From a checkpoint of a small transformer trained on Wikipedia: width 192.
MLP neurons of a small language model. Each row is named by its layer, matrix (gate and up: input weights) and neuron, and shows model dimensions 64-159. Each number is 500 + 25 x the weight over its row's rms, rounded and kept within 0 to 999. Numbers have three digits each. A neuron's up and down rows have the sign that makes its largest values positive.
After each neuron's rows, "fires on" lists the tokens most often at its 100 highest values on Wikipedia text that the model never trained on.

L5.gate404:539455533466484538472491472517510466523509466543448531484498494515516490485482495486511508502513456520548493502519495497470497505462541530520507497522511515464493503479506487462494490481506477536506475518497490462514478482512503495434520438488467476500508500509480515485551530447503482463
L5.up404:542505485494486441508487478484493476509493481539474563535515464508489513486468534517474473516474491451480465492487497494507474548504522501468506474538504492490550527494485478521489458511503516491478457426508525478493470463485504521515487494474452474500478486476461532514485482474459476487
fires on: " and", " &", " with", " of"

L4.gate348:532522486488483485478480489501480463471493477514504542525456515542494502468503461541459498498517516481509442486488495539505543503489487508470491512538483523486495492469459576482470458512495512456505491488485495493492460536488448476490496531539498520493478445488521506458539508517495519502
L4.up348:466496488517503536480495486473491472487522496519501518542475501469523499539522532509487522480465475500462450508506457476530485508517538471517495503501503486481526496518521526530459522482496537529520470502507487499533463499514530500490519468526464491557492447493480471518469497452492507539
fires on: " as", " |", "=", ":", ",", "D"

L7.gate217:457511494473514414537486476506466528495476517457494525475545453504499515518450514491505562485497493467511458497533483478545536505525523507524473496499479505478488516471471516503494545502490516486483528491494496479528531490524495462539510517510499489497507533492520514523445523519496488517
L7.up217:505513477559508465519526507511464500480496485505504494538539457475477503535491524517476499513524520454445456471489475491504523531508481451530464483483477498533460524444521515498497514532486502485489504496482511515547505489515475496505520485527478508443522502465479510504520528525512446547
fires on: " the", "s"

L7.gate72:511493509516493491512503478481533474529493475558540463521429478511504509532511483509495528495506487512509500491497514523505496442469502509443484485514489513520497533494459499509529483477457565514509482529507491545500530462453524491479479481506485460544498472546499519531467518465541544536
L7.up72:478479500499540485510542498469523517503549537463531482480441496495518533461478491438514477492545474503547505477477523532494433490494463510498457496514498477515467474521513469490525511501521448498483471483523480531549510529524498499526483516501494475486499462527503525499511534499487494520
fires on: " on", " in", ":", ".", ","

L4.gate444:496478490504530472473480484501470515493498498532469481558515487483485499445463514536457468537511531466512539468498498470522536498507501494506487503530577463527547534532514512460494528483471504478525505509520513490476488481512512450480523495529519469490524468440519484529509506521493478486
L4.up444:508523512505501492461489519475450519508512491503425495523530484458490474506476467529459506510495489514534531527507518481529511512483528478486495502529484493492523525544496532494541541499480526501547533488491461478495507483494501461495541509494471465449479505494539491539489497471491495520
fires on: "-", ",", " -", ".", "–"

L5.gate310:517556482587506462514482519473438514510505514501502505442493476510499527492515530508498473489502498513511481558484530495483524486462531474516498506525505502541510505474540522482533505534527486514488448463511476497493508526478475468524478478503499476509503449518514460496521507495534488514
L5.up310:510533492541493490551473427476486471481505472506445496511472485506557494488475470458505491508513507500514514470489508489510483516524493478510486468514504477546522461521503527477497508545459460481492484532499526555461494493462474484474470522524437496533492478466520527497548544463530508519
fires on: " was", ",", " is"

L5.gate273:477531510484522541506498529483497487452498473446527514499455476511480518464465525476490508510465488506484502507479502511473505526502480529530535512529480536539513522518541509453511487526495522555488519476520540504495455517496508503477471495490530510532490452486533502541503482487541489535
L5.up273:487484533450522488511554471460433459514540458449493520500494456450531534487510509489529453499559464518555499522530521498534488514459458544493511488509491530513470492522496494498519472537483501496539473503542524519526474496536524488490504467500533491509469502470486487535491485519489480471
fires on: "\n", "-", ")", "s", "="

L5.gate510:472503515502531526507486520501468471554467504523487492527503548504451553449505492521478529476505506496551484492505519490476472536514477545557527480583461544550476539502502471470517528500517493520474491518495508473494470549478537543507463527537511458537486496504516502499501513517475463486
L5.up510:521520513513550483530485499506496502493477505515502486456483423483499521501486567492520513528565469445462450513519550525493500522520503495493472444445503508522503497462513528470499482481454526520499493451484512517514500512471494534500493492473490515565503498510483488464480495503463514502
fires on: " was", " is"

L7.gate381:449497516511533522484510473503491487555506505490540485538466466518529511537494502515453458509535473425509522469516496505546528508492495538505467505466505499506534532520486481497517503484475528529481549529505490480492519517532501479491502490484494493497480525481489518499444491486491538498
L7.up381:455464500489482525473541470520473475508506507480524452523463515480490492481464516505519494457525489514538575468472477483452504489464521494493495491495500499494510508533475501498532541493513504515451480522473555480521497525431509534506491481458535514537516515509478472527529485489518486541
fires on: " in", " as", " name", "da", "."

L5.gate387:513488494514496513498447478496459465527506476485495500497471515493475498530487480507481509516497505475506509479501469493512464507493516511509489483503530510483497461523541477461530533444475515468508463559457499534509499531512525477504490491549513505475544504521495495511491535514490483507
L5.up387:492521497530502529502498487474510497491531496525505529489502495492474519481474497464460490547495477457514485494486468493454502513513532484506505490505501513522535500482511502475479460505482512486451488453482483451510482512503521564507478554512519439489498455515501504543517477509470476518
fires on: "'", "’", " of", "."

L7.gate336:499513529501499483497489451507482486509529488522541488508510500501454503525537489508491517512493511523452491475510465522507522529555495471488448484485489529516496522507527516489499536477521528517521497504513519456497451477486528501468476501555527490497494468500511460517503487541531482550
L7.up336:513550518496474495522463442473482508481464484470479534466507516547473488502500494482471540498532483567477495510520501511463527497525504487497520479522474466456490539498458524516528549486508484527551459496485556511482518466523520503502504503520509499436519485519484479516473529480471514515
fires on: ".", ":", "|"

L5.gate338:488522444516511486484549488496500552532494480493506511465504485513494513462492443492506549550455520494487477508512499505475493513501496492492497501550517504510447479509441499471512503478540470487467504511457529495487542516491516524512461515500510519523496486495578487510529467480517474517
L5.up338:491488532503509510496518479474454485508488514496512507562520514464482538473464504542488504536510504481542515513480500531514511516522529558500494516512513465521457517487550486500529519498476508470491504529503480491562518481505477495478444470503488518451495506518472522475523475521509471524
fires on: "'", "s", "nt", "t"

L7.gate128:486507493507466502461514479469497530514521533514489554504495542512547492484486488490490499480530533508457468496480514496475489478518455489460488495531482564517497533494455522503516487485493510497525462505492493499504521487492480507476497458464439485505517497504503494513449484507489481484
L7.up128:482503495555483528487485474501472510500521507492483514518493527490488523498465488501467479484484477500478519489523479489453452537511509504503515505480492481496463509516528502539484510501498499530495512519467503480473447484475509500469498504561541487503488443511469498507481507468536445529
fires on: ".", " |", "\"", ",", ":"

L7.gate360:457506456519496501540489493538536572507477490535482481517513476514478500480512514469486496511552538484545479536491515518529499462498510480454465502535550492490500502508496500507477510503465500484525515551493498461522514512527520424520522448505497479504479465478528476503517513465488510507
L7.up360:468445530478526510532474489507452520502470482473489497452464497494527433489430509515511475548516534500534479501495476516506504523490512473495483526503505493470507491500472499504496513498490501458506511466522494504542500495538471486508510502553524484466506520499478522477516544498502466476
fires on: "  ", " of"

L7.gate354:430507541508531480473520469524445440509475477480556514495485474520502523491522513544442502472498532506511456469442509525511480462507514514540484482506466488490483507507458520513508491480542497505465508467530508551513481507550496523494514514512486465519464485501473512525508472522481498479
L7.up354:492476504496518459520493494514530467536505446498489491481490478470560477469527484501532478484481489518509484548445471528494480519497478506447513473503434517486482479496491506519492464531496493533473535509513482498502460501477479551534519515539472516470503478495513555488503531467490508500
fires on: " the", ":", " with", " by", " of", " at"

L7.gate440:542525452492477491542476551510526488494479492530472550521504539545531535498518418519462535482473498521543491512492466486472489483470508491488546497505504514488491505525479557485517469493539466476501469455495527506512468489475463490465501519491481521508476460512511499509493487485539495524
L7.up440:471507502505497489495537476497482538502554505523502494524533527502524492477500462517466467507452462462466470476480511539503516518472527485523475471519529518519510528528491485552456526513474491453497511500527514490514468462512515467500550491524487511533520468483530510489477473463529484509
fires on: " \"", "=", " |"

L5.gate205:527513545481513488494526524520459472510475531483514485459485507511501512492501501517505511508474490528478496493491496490512509513486548541494473516507515516508503473500438521492436519481516493489546500540505481532515497448443492540474504544504488529497522500524492495534454504531527475523
L5.up205:499453491449479503471517483494526478468490479505513513514517505489500523523522510490475580488552466513541484528515524498503535495535525533459511509541530516490510478546506478483501509517504487469519458493524489480437508483513474503503535505491484487513430470514530550537495501466508523532
fires on: "-", " UTC"

L4.gate333:511515560469486439507483523511497483502551488509496498474482489487485551481509528458492504494488505506475487517459486502505458518481488491520503508494460539542503509497488525485521511499511504539459507506509472549514487475499510499561493512508487474561463496489506505501514465513520507506
L4.up333:517501491504507481514490474489446516507503497475512470497531514450483521516526510529415550501502466496533462507495469525520551504566485473474513521488478488489509508518503479515504530477506514524498516534530480523484456517516543500537435482523490573498507509474509467513479510533508463489
fires on: ":", " by", "or", "="

L7.gate422:518517503463521470498500508546478543564506492494523512489503494519484509495507481516493506511503529539500498511494484492528511533516494519478521451499499508503506483498509549467475479500530516488502504500414557497506522519499530516485503514520512515517482488474498498509483540533503472534
L7.up422:483499490458535476496520508528480503478509485509459482492528471481483456491497556473519472522491543520476475519486537482505497487504515485463497511503507521511493495517480474491431512453496514498494497459510545498561503513505488532465550464471495528484516497566533493487520482480460494471
fires on: "-", " The", "=", "ble"

L7.gate488:538514517503469510494489479491507487511531473523483490493503509524493521482488490520495521514527494477567518522516510494482473554481496456489472511499546496526503516510489502504482472476464480501522473486532481490521465494516504524455508481566448509507496492508524497511547481516515468493
L7.up488:509509526527504440458450459485531506541481491459470543514479504502456466551475480516465511482491495463524451511526507516486508522516460520485511529470495504477504485540449499501524532528469527496457499488558448506525490525534516493480497508504485542466520512554487479499427529524507550497
fires on: " on", " of"

L7.gate165:470520514456480522495473523478506464527488502510548502505481499502464471494514527476548551454528518507483506465541505497491482512511477468444498513456480504506467498533502519516472511483498485473475517532508534508519518514482471467490486482552483486528480487467503526496480516467514522524
L7.up165:464484471454504520501511462490518505490551473546516527492470537523490453524499492482499495496528471482514465525510531490534483530471469472481517491499525504511527474540503495506512523485503490479492498477505468490532546481517480471477510494438554472482494500464522507478487519484513455502
fires on: ":", ",", "°", " of"

L7.gate310:493534453500518525489505512498505532519492518549477546493486512451455495474531450515479512523518494522487474499497510546504492475508492504503514536520523491514504450522506493546496493522469491539486557467502499493523442508445532513500507435511483474501479476550491474527456479471490474482
L7.up310:480507497562504474509495464496563493471443493503535504495484462483502508497539488465458526542502491508516494487503506520489497479515478492498554462540492501521502494477516486470505449514483505465457531485498508555478512540500513521500478504506515508496485518554519497471468505502505508464
fires on: " his", " died", " he", " He", " After", " was"

L4.gate472:500494479504531486498488459445511518528485495473535519510520514478483445453527494522478485529492505522499526485483504455476509506493495482487474469479497545491551489504485537522488561512507496542523489496493496486500485496503538507480489488510521505493506456495540505541470514480485536544
L4.up472:468488486451482505507508474521480520469522478473510528471481494520507480468479504456521486500498470519495535521498495486493521488520480474476482527494496530558487505536499502491499552555517532490471511521532544500526498506483534516500514479469481562494489526502549495514519517490505538547
fires on: ":", ")", "°", ".", " in", "'"

L4.gate206:510522502480494507498477494529542518541464514482534495509506526492495514529503511462469469489488511530489510493518473494463459461523502519554507451510496486487474499493518497546511524542509508445478491469464556518531471495501458499495490539499504489528511515469504548494436490496512520459
L4.up206:547527494458499482526491518505499490475497500494500534484481482496486493510536501527498517523518487535542500500510521480477497485494546537551486472514516513513458481518444534488483503508485502507552523503518522510498515460490481487486505522532478500465515499519557477519494490542502543514
fires on: " is", " was", " |"

L4.gate126:454520477480456503480488429531471494476497503475518451516488544514501473500481473508507511484488544500520530473552510503490532489475504511537496514472535483518472501508483483465489534520504531510482527492472510530490499494458511522534461540456476520528474491521515491525443527510524532482
L4.up126:509510504517521510549502482521463545514520440537487495533498496489533490495510491517508489506509505504527495520508520499527495466471523489535528478472500484534511482505523468488512527461471501480516514477468537535516513460464489466533524505478531469469478488449517506485535435474548515445
fires on: "=", " p", " t"

L5.gate120:499496504499486468472500512482502466507503513528508510526495488475494489489494474543543531464468492507493506560528513479476496521486471471445526517507475487551515479513462479526507513483522501498512510531486484507508491492501556536493561479511517448543450478483509510466473485491513473545
L5.up120:502508510543477520516502481497490532493474500519529525497513485493502543505468494452477476511521521518492436500519460506492497507522513512439522523484493556511498508531474473453461500528480444462501480481507517538516536481507454519498463508489526436570449513514495461503465529495508473493
fires on: " for", " of", ",", " which", " to"

L5.gate382:494441485534516524505484513498509509490508445493464514490510462533490493500484516524458482446480531512469452450500507509471515495522503480502491515522491464504482492482466479469496538475465510527499515545563487524488492497491515501533481528498527473479496466501528493498477509518492478500
L5.up382:500491495492507499481481521487483505556530434508472488504489474506497511508476458456507537537493503481497466494495469458472495535468527472475482514516495508521517516513520492499484498518506507509519428513516489487456462499464440500538536486494485464485510554521529507468470532465478485536
fires on: " of", " to", " listed"

L7.gate429:494482468490509493521417527479524534533518506521519535480476517438542456508487483467475517509485486498491483487534505449523443483503554485494492499478491498538549484496538513471470504464500530491473480507514505472533465518470516479499500482545539502529482466494473495513496496523519490536
L7.up429:519517495513483482513476449492545475511480475460471465509510480505511510553501474471476501502501518526516486471472476531483445502519503510489564524471478505449456502483468467516481514517471455493475482492490480464539496521527484512474458520508492517472505503456484505505502553534472525493
fires on: " on", " to", " after", " in", " from", " for"

L4.gate223:494522525483468495447463483521501459506520440540463457459540478467535497514531504506476543538503510472523456519537504490494501459472534534489522468480511497521556519475470528512513511502489518488532533461494533489500515536470470505517502492481458487523457479494479472521454501511507528463
L4.up223:482496497485493545482513501492482510478511497517536507544503504546510510480459511533445552451507497508518509465498519518528549496491426526510510561483518492538531496488528495525481477493525493458492493500546519510548470497502514461501473472480524533514488508510494453470533472521515518503
fires on: "="

L4.gate294:525495482451529502498498468545524495467476481503513565489513511510466482510516502493468513513507501469497550453510544525509539422526501439487479513518552513529509499491489504541508508465462483500492491496541518510483502563518452521465498521517535515511516556541505494530463478525523494485
L4.up294:496513473500496539508517473474455492514482500497488515528505520473499493498570462479434504510483469513530506503473481487491523496482437495472512476540452520505485520530493522558465517526478520474491479505518483527527479528481454464534488457514496508524489514513510483503484428496463525520
fires on: ":", " During", " There", " are", ",", " were"

L7.gate180:506524524470537484493515521447423513520527507529513538495488474542521477505486519509512480497485504483507541462523496470470550501466497467461521490504485501505489504464529501491508495463531503473521515509510512470491493482489472498488482423498482466508506475483527521509517497502552533520
L7.up180:451496517541552545511528494484469478486453475495528515510489483534562491462494527502488470493466487467536523472515465497512467496486505502483481495508495508492505517503441543492473493464503458549477503508459548477494504489495453520439508493490452499504495505486467511506460453498537504542
fires on: ",", " not"

L7.gate108:504497493510474530515536499492544475474485494512479477453499525596490478466489487566515483509524500480485524522502516465487489464520509483460503491514481512539545516511497489500484472489431541485478559487524521486565523529476489473458480517462505503497465537501489440476487516497522491502
L7.up108:494478516496506552472526510464508486483497503467507514494469483515494528523513514571500496525499500465492501497482483534527514469502528542567489485505490491507526473477495484522513517517514530524474499470515521492512501504492479490494503478513498516471478507569489515527496492523510524461
fires on: " is", " was", ",", " a", "|"

L4.gate482:522542507468551535535511523519471483518520498509496508527545500504476515483467507535522467527501489516484481528515499522505498525493473531501594507506470527481529499456492532471507493506541493534535447498513512491510550496511521479505463532456474489533506484501451500511478526513483463529
L4.up482:510528494488497488484490465526523458461468508489526528498536521475479529489477473510513446521519522476502488517537526519516478502491469504521498501512507463502429519487509490510499515540455519503486476457504526531522500516458512520463502536519529478533542498517427495460511523479451499525
fires on: ",", "-", "c", "em", ")", "'"

L4.gate21:448511484529500521512501487496493470512477525512496477528501503518479529503533484550483482498532476479468474487504500502424486487512489552523549521510497504533490462492503515519475464513464513513487483529502523473527516474496447519512451497455515522476545489508500483481496520504521498552
L4.up21:504510501523507493537521506524502517520469469471516500538474448524498490471484490506478498524516487464488474533504480517469512480529531531520449484504483532511527423507474501474483521508477487552510471516539513500491491468529512488492461479461490497446500487536489529496476491487486459475
fires on: " is", "ch", "\n\n", " up"

L4.gate325:586522456517493526518493473481490499523498497558520535528499545515516491533460486541504477483505444480552510504474478496495513535554477497508489495532495492498504471503508487501525533507469519505502544516464490488500508485440497506480537507513508480520522486499507465485483547489504501492
L4.up325:495481497555499499431471530533511479521515470548512569496518466534490483514476510488527483488485487504551443517525545520471513537485469513477513519515493539513493525534448549493481491480514506491461518472505487503477514499537450488480504471504472484506497498488541467512491496511485531551
fires on: ",", ";", "ti", " of", "li", "/"

L7.gate483:522483506508498505502519491518491493535498547468545505476499549545525496480487488554537507497498512485525509480517493496498485458495465505511498512527497486541469507492475491499499490524493514502502528475489525520531464528466468513569502492512497477546481537452502467439472495535525503502
L7.up483:505566484493482497493477532488524528476496490516578512507528495473504501478497441498502486509520480472526483530460527506489489490489498478502525495534506462482481497501506506510483486517491488521495521496491523486492548504501467494485527534505479509475482445483488501529484490479487526562
fires on: "\n", "st", " |"

L4.gate466:505519535484531478499494518501524482551508522527501479523483531516468543482484532503528527526500467493445469464489446508526496481469504514497467510486459459520489508512513487470505502502521490492507477490539527482503480526444522491503500446502486452495531480504532505490534505487517478540
L4.up466:471534478462487488506524494477457500517490518531552508496488493530538490474529537483494511531486505460507447481527527519529501475472544515546516505498451502490523524508485503476532485475510526478490493501531495507495513529509488507512502489491485478508488473507515543488498518520543509538
fires on: ",", ":", "."

L5.gate332:452489523490478481471478524503498498508555499493477484512518521457522482491498549518458519518461468492457491492491487495470484512496510476488493504508517514504449473508482496513460439517495502491456493526501546468494471499482489493501470507564521483501510484494557499532484479465510476493
L5.up332:490434470487485514532523490485513526473494473498548525521526522514485543553544504490505532508478486521511486486475503534466502480524567516480524502485524530511487502486507496524520516542499504459484505491525511476498487502517521536496527505501476487516505542504469538513482501520449495507
fires on: "'", "-"

L7.gate490:537513525496442487500475468525526494513521528514507549504479527525502491500545488537490523507481499478460499475516449524514550496499489488499480514478506478513534513446431517474466492511493494473486511511534484508519489516468482475507487532563517542467524478517486450543527513539506494476
L7.up490:490447468486488528526460504493481545477546510499507515429498514519520523491494518524491549510537493499454480528475508504515473536515478502479486518464500455507528474504522501550491469484500528519470442470502488539495469498468524503534549512474531534483504466501495481519516500540506517484
fires on: "="

L7.gate308:459516473525524478499506481486502484455454521473499519471491469528506491438440494516492547505522508492475464496538476520530560488486492487530484509511508507488504500491466499503478503455507516460497527466498518506512492454499496519497470544520450496472504504473498481457520513516494444498
L7.up308:541506530489484479505484492472516488477506520500452512491509501476491515513516489502503511481491467490509499501440459494496490542512469459501486478512467502543510479506518491532520510455491515509524505533515504508504514497557467481491508445490506541501512502527502520509479521511508482553
fires on: " as", " by", " a", " of", " its"

L7.gate461:478467522479482519507504497464441507505479497511501487520499502507556504440533462497499522451511490529509502508459489476488497477541482511504481528529492495508498545485499538507479467517536505506536501467487504542485504490506519473504470519497490454520508505495460478487548465527494493492
L7.up461:483459494536493464531524479501470522536465498518511493504512513523512508510492468511457393453524510512548526550466507524554530518488471512489520494488502508460554536502488492509481491486515515506502515509511479508471496458494492504470502532496457496512506515486503522485532507527499530498
fires on: "=", "19", "18", ",", " |", "-"

L7.gate136:523507514534466531545504480468496535521444504512493490460510497510492530486471448503550485534481482508526529539515537484461477502515470497481508514478485476495470494493455501521523511545502513457505499517520504485440494498477529487501521510497451518453532496548499511488510463458469509483
L7.up136:510434458530490466478491526534500461521494496490516525521485484509491482476493467472503516488514482460535544503512495547530496481492470524504513539510475524481493463509512456509488561562497452434461474468499517484498547472459506566487534492491459508503494506482490477502466508521497515473
fires on: " (", " the", "–", " m", " P", "-"

L7.gate215:556496520453529518521482484485482487492485484545507496472517498483532485532512558519492488521499503440514499485505505488517510485509458481538485509501536525534447509515501489559550476477532518488446484514507499541475515539505445515517493502489509524469505488493468480484503530555509473526
L7.up215:462551490503478532537493465456519491521478476489514487498488500518535510514492501493550485490467489502548517498490473482462499507533491470511474487497507483488530516508513467485471517488506478508482497490539532494488507520465485532521472490513455508511479510493472490506484462532489558504
fires on: ","

L7.gate203:481465477525528516494451493479510526504491488546483488499497512541534433489485488486469479472508491471493509486437477520512512513540480520431502498519508512505539511477497443465518562466494461541484444501505522544500502509493514510478521502511502488533501492498520500502498557531516505507
L7.up203:466548514519469491489473513512494524480483497538523509515534522499492472467466490501507502536517474501471490501476521505494507532453527495497569536468498485496525514527493506468506513510492535500527467462449488484484445498535457511517483479522507472479473470470524495524489511482482475502
fires on: "-", " to", "'"

L7.gate229:508526499510517454479506487491484511510485492486521546513497483509539503479507534534531503506488540539483512536512502496504521497494498530508506493463461502521508485494511533484478477521507473527539533469452536509475490483503513526496524544489484499534539456487502491497530441483541506532
L7.up229:444467494494512479441489500506521484499533477467496522519529502510511487487521546528480449528511522510504486532471533503537510478500561482475483484524523512496469541532469517493496487499557506498494458468518520500475482486503478494500482513511468461477504510467536478513494445474520502486
fires on: "=", " int", " f", " (", "-"

L7.gate332:491526534451460486526495512497464530510477510485491533500525481510521474460549482488534480513513535524511511519507485500497512522469488471519487514520514523545507504521522490470500495553496464517523517519521539484483496494453516469520533504501513529460567461538477524531499505552517527548
L7.up332:470491553549514546527515464523508483509496501523502462514485535555505538467511524500506478459500507478496533500468486489515486501499476507504476483472479511490527502461512518534502507495490512469464483489430498458464532506456507516458475479493513530505491522468489495529511515490451476546
fires on: "-", "/", ".", " (", " photo"

L4.gate303:507521533461510509491518441489489470510502534483433514496563513439481465506486494484493500512512510489489538502515499484440479516515531492495504468521475466489487535490528512517499463502500494528481474453475539468512496483477487510454500496536497513460508505523486452530517483489522519525
L4.up303:500512477480527511491493496479488515492526452529476520490461490532478493524492510553498475519487454470494504490550499484473497519476490500501490488459506544529496497504528485492498464484506455467471494521490513533529488498512536512475482547514502496498522506513476475516450469497488505498
fires on: "ing", "d", " than", " of", " time", "ed"

L5.gate372:534470509538537518473508484513507480538450497512500533477484544483498560469526476491480516465466491526463505518520500470482510474473564528501496510482479498493485455535503544492492495520488528532523480460517525502496485503469512514473460521508490512488506491459493423536513467500477506481
L5.up372:487540467505492482476457524496511545495488488465553473465517509554475492496523476530513457513549519540498521475526528481457532525499525513518480493483501463495484545496485506509481509482487496478496501467517502505456495541509470498467486512495480528502480482498466514517511502474478540483
fires on: ",", " m", " km", " |", "km", " mi"

L7.gate16:546504533501521467536492510507496502534500530484527507489510483504529486472503504529524487497479456471569501535518522513490546488557430481508544523500494479501463507470520456518555497530522505490477518535544537471459520495511523503491489511553512558499492492530497531522517534477494525500
L7.up16:494499514523517493485511521489523539531544503502520480497546452478503508519523509499505516507502468470494473508529496545501475491518540475504510514517486518529496490475513524502505515541520474553502485472506491504519442544511512487476499531543474479513474505538535514521514493498517511473
fires on: " the", "-", " ab", "\n", "si"

L7.gate98:463486522481584465542539464497502495497533491507522504516527483524538524468471469461490493488519440482555483517508549480479488512517480518510503427508521523546522466494520541482479516486514517489472508498485498482551480477511469505522497486493494499480532473498509515455494500485517436495
L7.up98:487501534483505474541532501471528556521508463525499482496512442515509504502439471485496517508491519454508481520548454475504503449524436463526504481492458523518512464515497499478547534498518512499510508507504502526481465506518485492530479452539512538481493466523562479499503494510508453486
fires on: " the", " his", "s", ".", " their", " as"

L5.gate23:520534503503521507474487475503498460497507490520512544471468461483515463503527450523471517484515522505507524448439487491535559493479515534472538510532562533500535511526488502506506503504474506482497521493550479533517510505487508534498473478532510519515468500513504466449486502520505532511
L5.up23:456489522547544475466526495468528472497491526463537515483491512492500513474502526481481503513525495499535495534519495512524475465539504468493479545496468527492501482499485543504511557498489535566488528504524501510538479489494515479467524429481478495459460515520516538513530481500473538508
fires on: ",", " a", ":", "age", " career", "="

L5.gate349:477516474501475511474535505486447504513483493514515474539528472490460524491472497517477480502457480480569521536491463455427502510487510508499572530523450493515449501472486496524486523488503477493492514526510528506517468462482505465468473482490520508484508469517521502492457504521511484495
L5.up349:482518540526523475529523476480549463492482527513474536484517502507445471458481460476456481493496503517500457483507553478525505516523484501464536490488479477525513496460476512445515479504501536508501535508481475527514495520492534539474519488522497499525486500449466486490505522498498513519
fires on: ":", ",", " This", "–", "-"

L5.gate511:474478509490555500544475492498519568488462488508469463463493513548495470476538523514513480528508493510494497491544516523529540485475489531499437530556532525502509476533518494466497497483492518499488535518489500505508507507530473484514496532461482494547488492481498496479524509491519500487
L5.up511:504445492456527530462512487492497510515462534537513472486505501508524481511450497558490517505497500484498494575508468482505500517505494480481544490552449503521545545495520512514542487471539511517536468489484533496535500522513467533519470535508502496475470468529503499536521521541525529504
fires on: "=", " of", " |", " del", " in"

L7.gate292:474525494509472489517507498557477482529478505511512533467517549509487453470497441446446488446518459529502485522503507479511531474500507503492492506516507444484505478495522540520493524509546535545503502466504494494503506445507479465473513520496469520511499477497502513497502486518511472521
L7.up292:477528519441463528485467489505491496459503516504544495486494507516512531497525506500492486513508481529519469533497508471481514509496465512442514491493480528531431533528510520478493527491527480503514530487521515509492484490482488479490457495477496511457493534483470511466488461494490498542
fires on: ",", "°", "."

L7.gate24:507531464497506472526505490546513522515476513509566498517479540508516490511472524576544485503556528474521516520529534508524520498489522510507500514512548497497516474495493509461515480468503477463503476516525476526514539502453520480492543483537518488513510507504510477474507540531523531510
L7.up24:505519486485536490492449455503524510507498483469497501436481399522509523450518510513501491492503526509544482520482501512505486473502549535516511505521560455493512479506523495478496456534517461486527520498504474494527466517467498488544519505496482525466499505505500497495471488502506524488
fires on: " |", " m", "s", " Gra", "S", "{"

L5.gate265:510496494487549511500509484528504501498524490483549499534455492475487487520527508544493490513512491500535462510476515501490490489517517484493513510522482536485505507532461511493478494514473487483484488513498474509496511523497445490478512491516541553508488479521512451467538509542468485496
L5.up265:491521480490530492457560500444510501451486515470505521512573521536482526498492524537532487491492516471518516487510475532485497498504487461483500502481480499483509538520523495503437476506473467455469517491514468500496507537536503486498475475476500495513519533484523518495464461506476515505
fires on: " a", ",", " and"

L4.gate282:506474526513529485552512546519498509531512518504494505488480521515527497489495535492454514532541522492455458507488553506468497486504494459450552517492494491510544518509527471523483482490468528473506490522510520466496514550473494472495490514525466511531485501494517556484475481486517524486
L4.up282:501473505513506507462535525538519515532467541470519481505448461479497455542504517488517532514570548474495454508507479499496473519487522491559457520501488474543502517477538476477504507508533510502473512478523487494533490457453504493458515500504527496511485504508515477473528530478505503501
fires on: " of", " for", " began", " finished", " made", ":"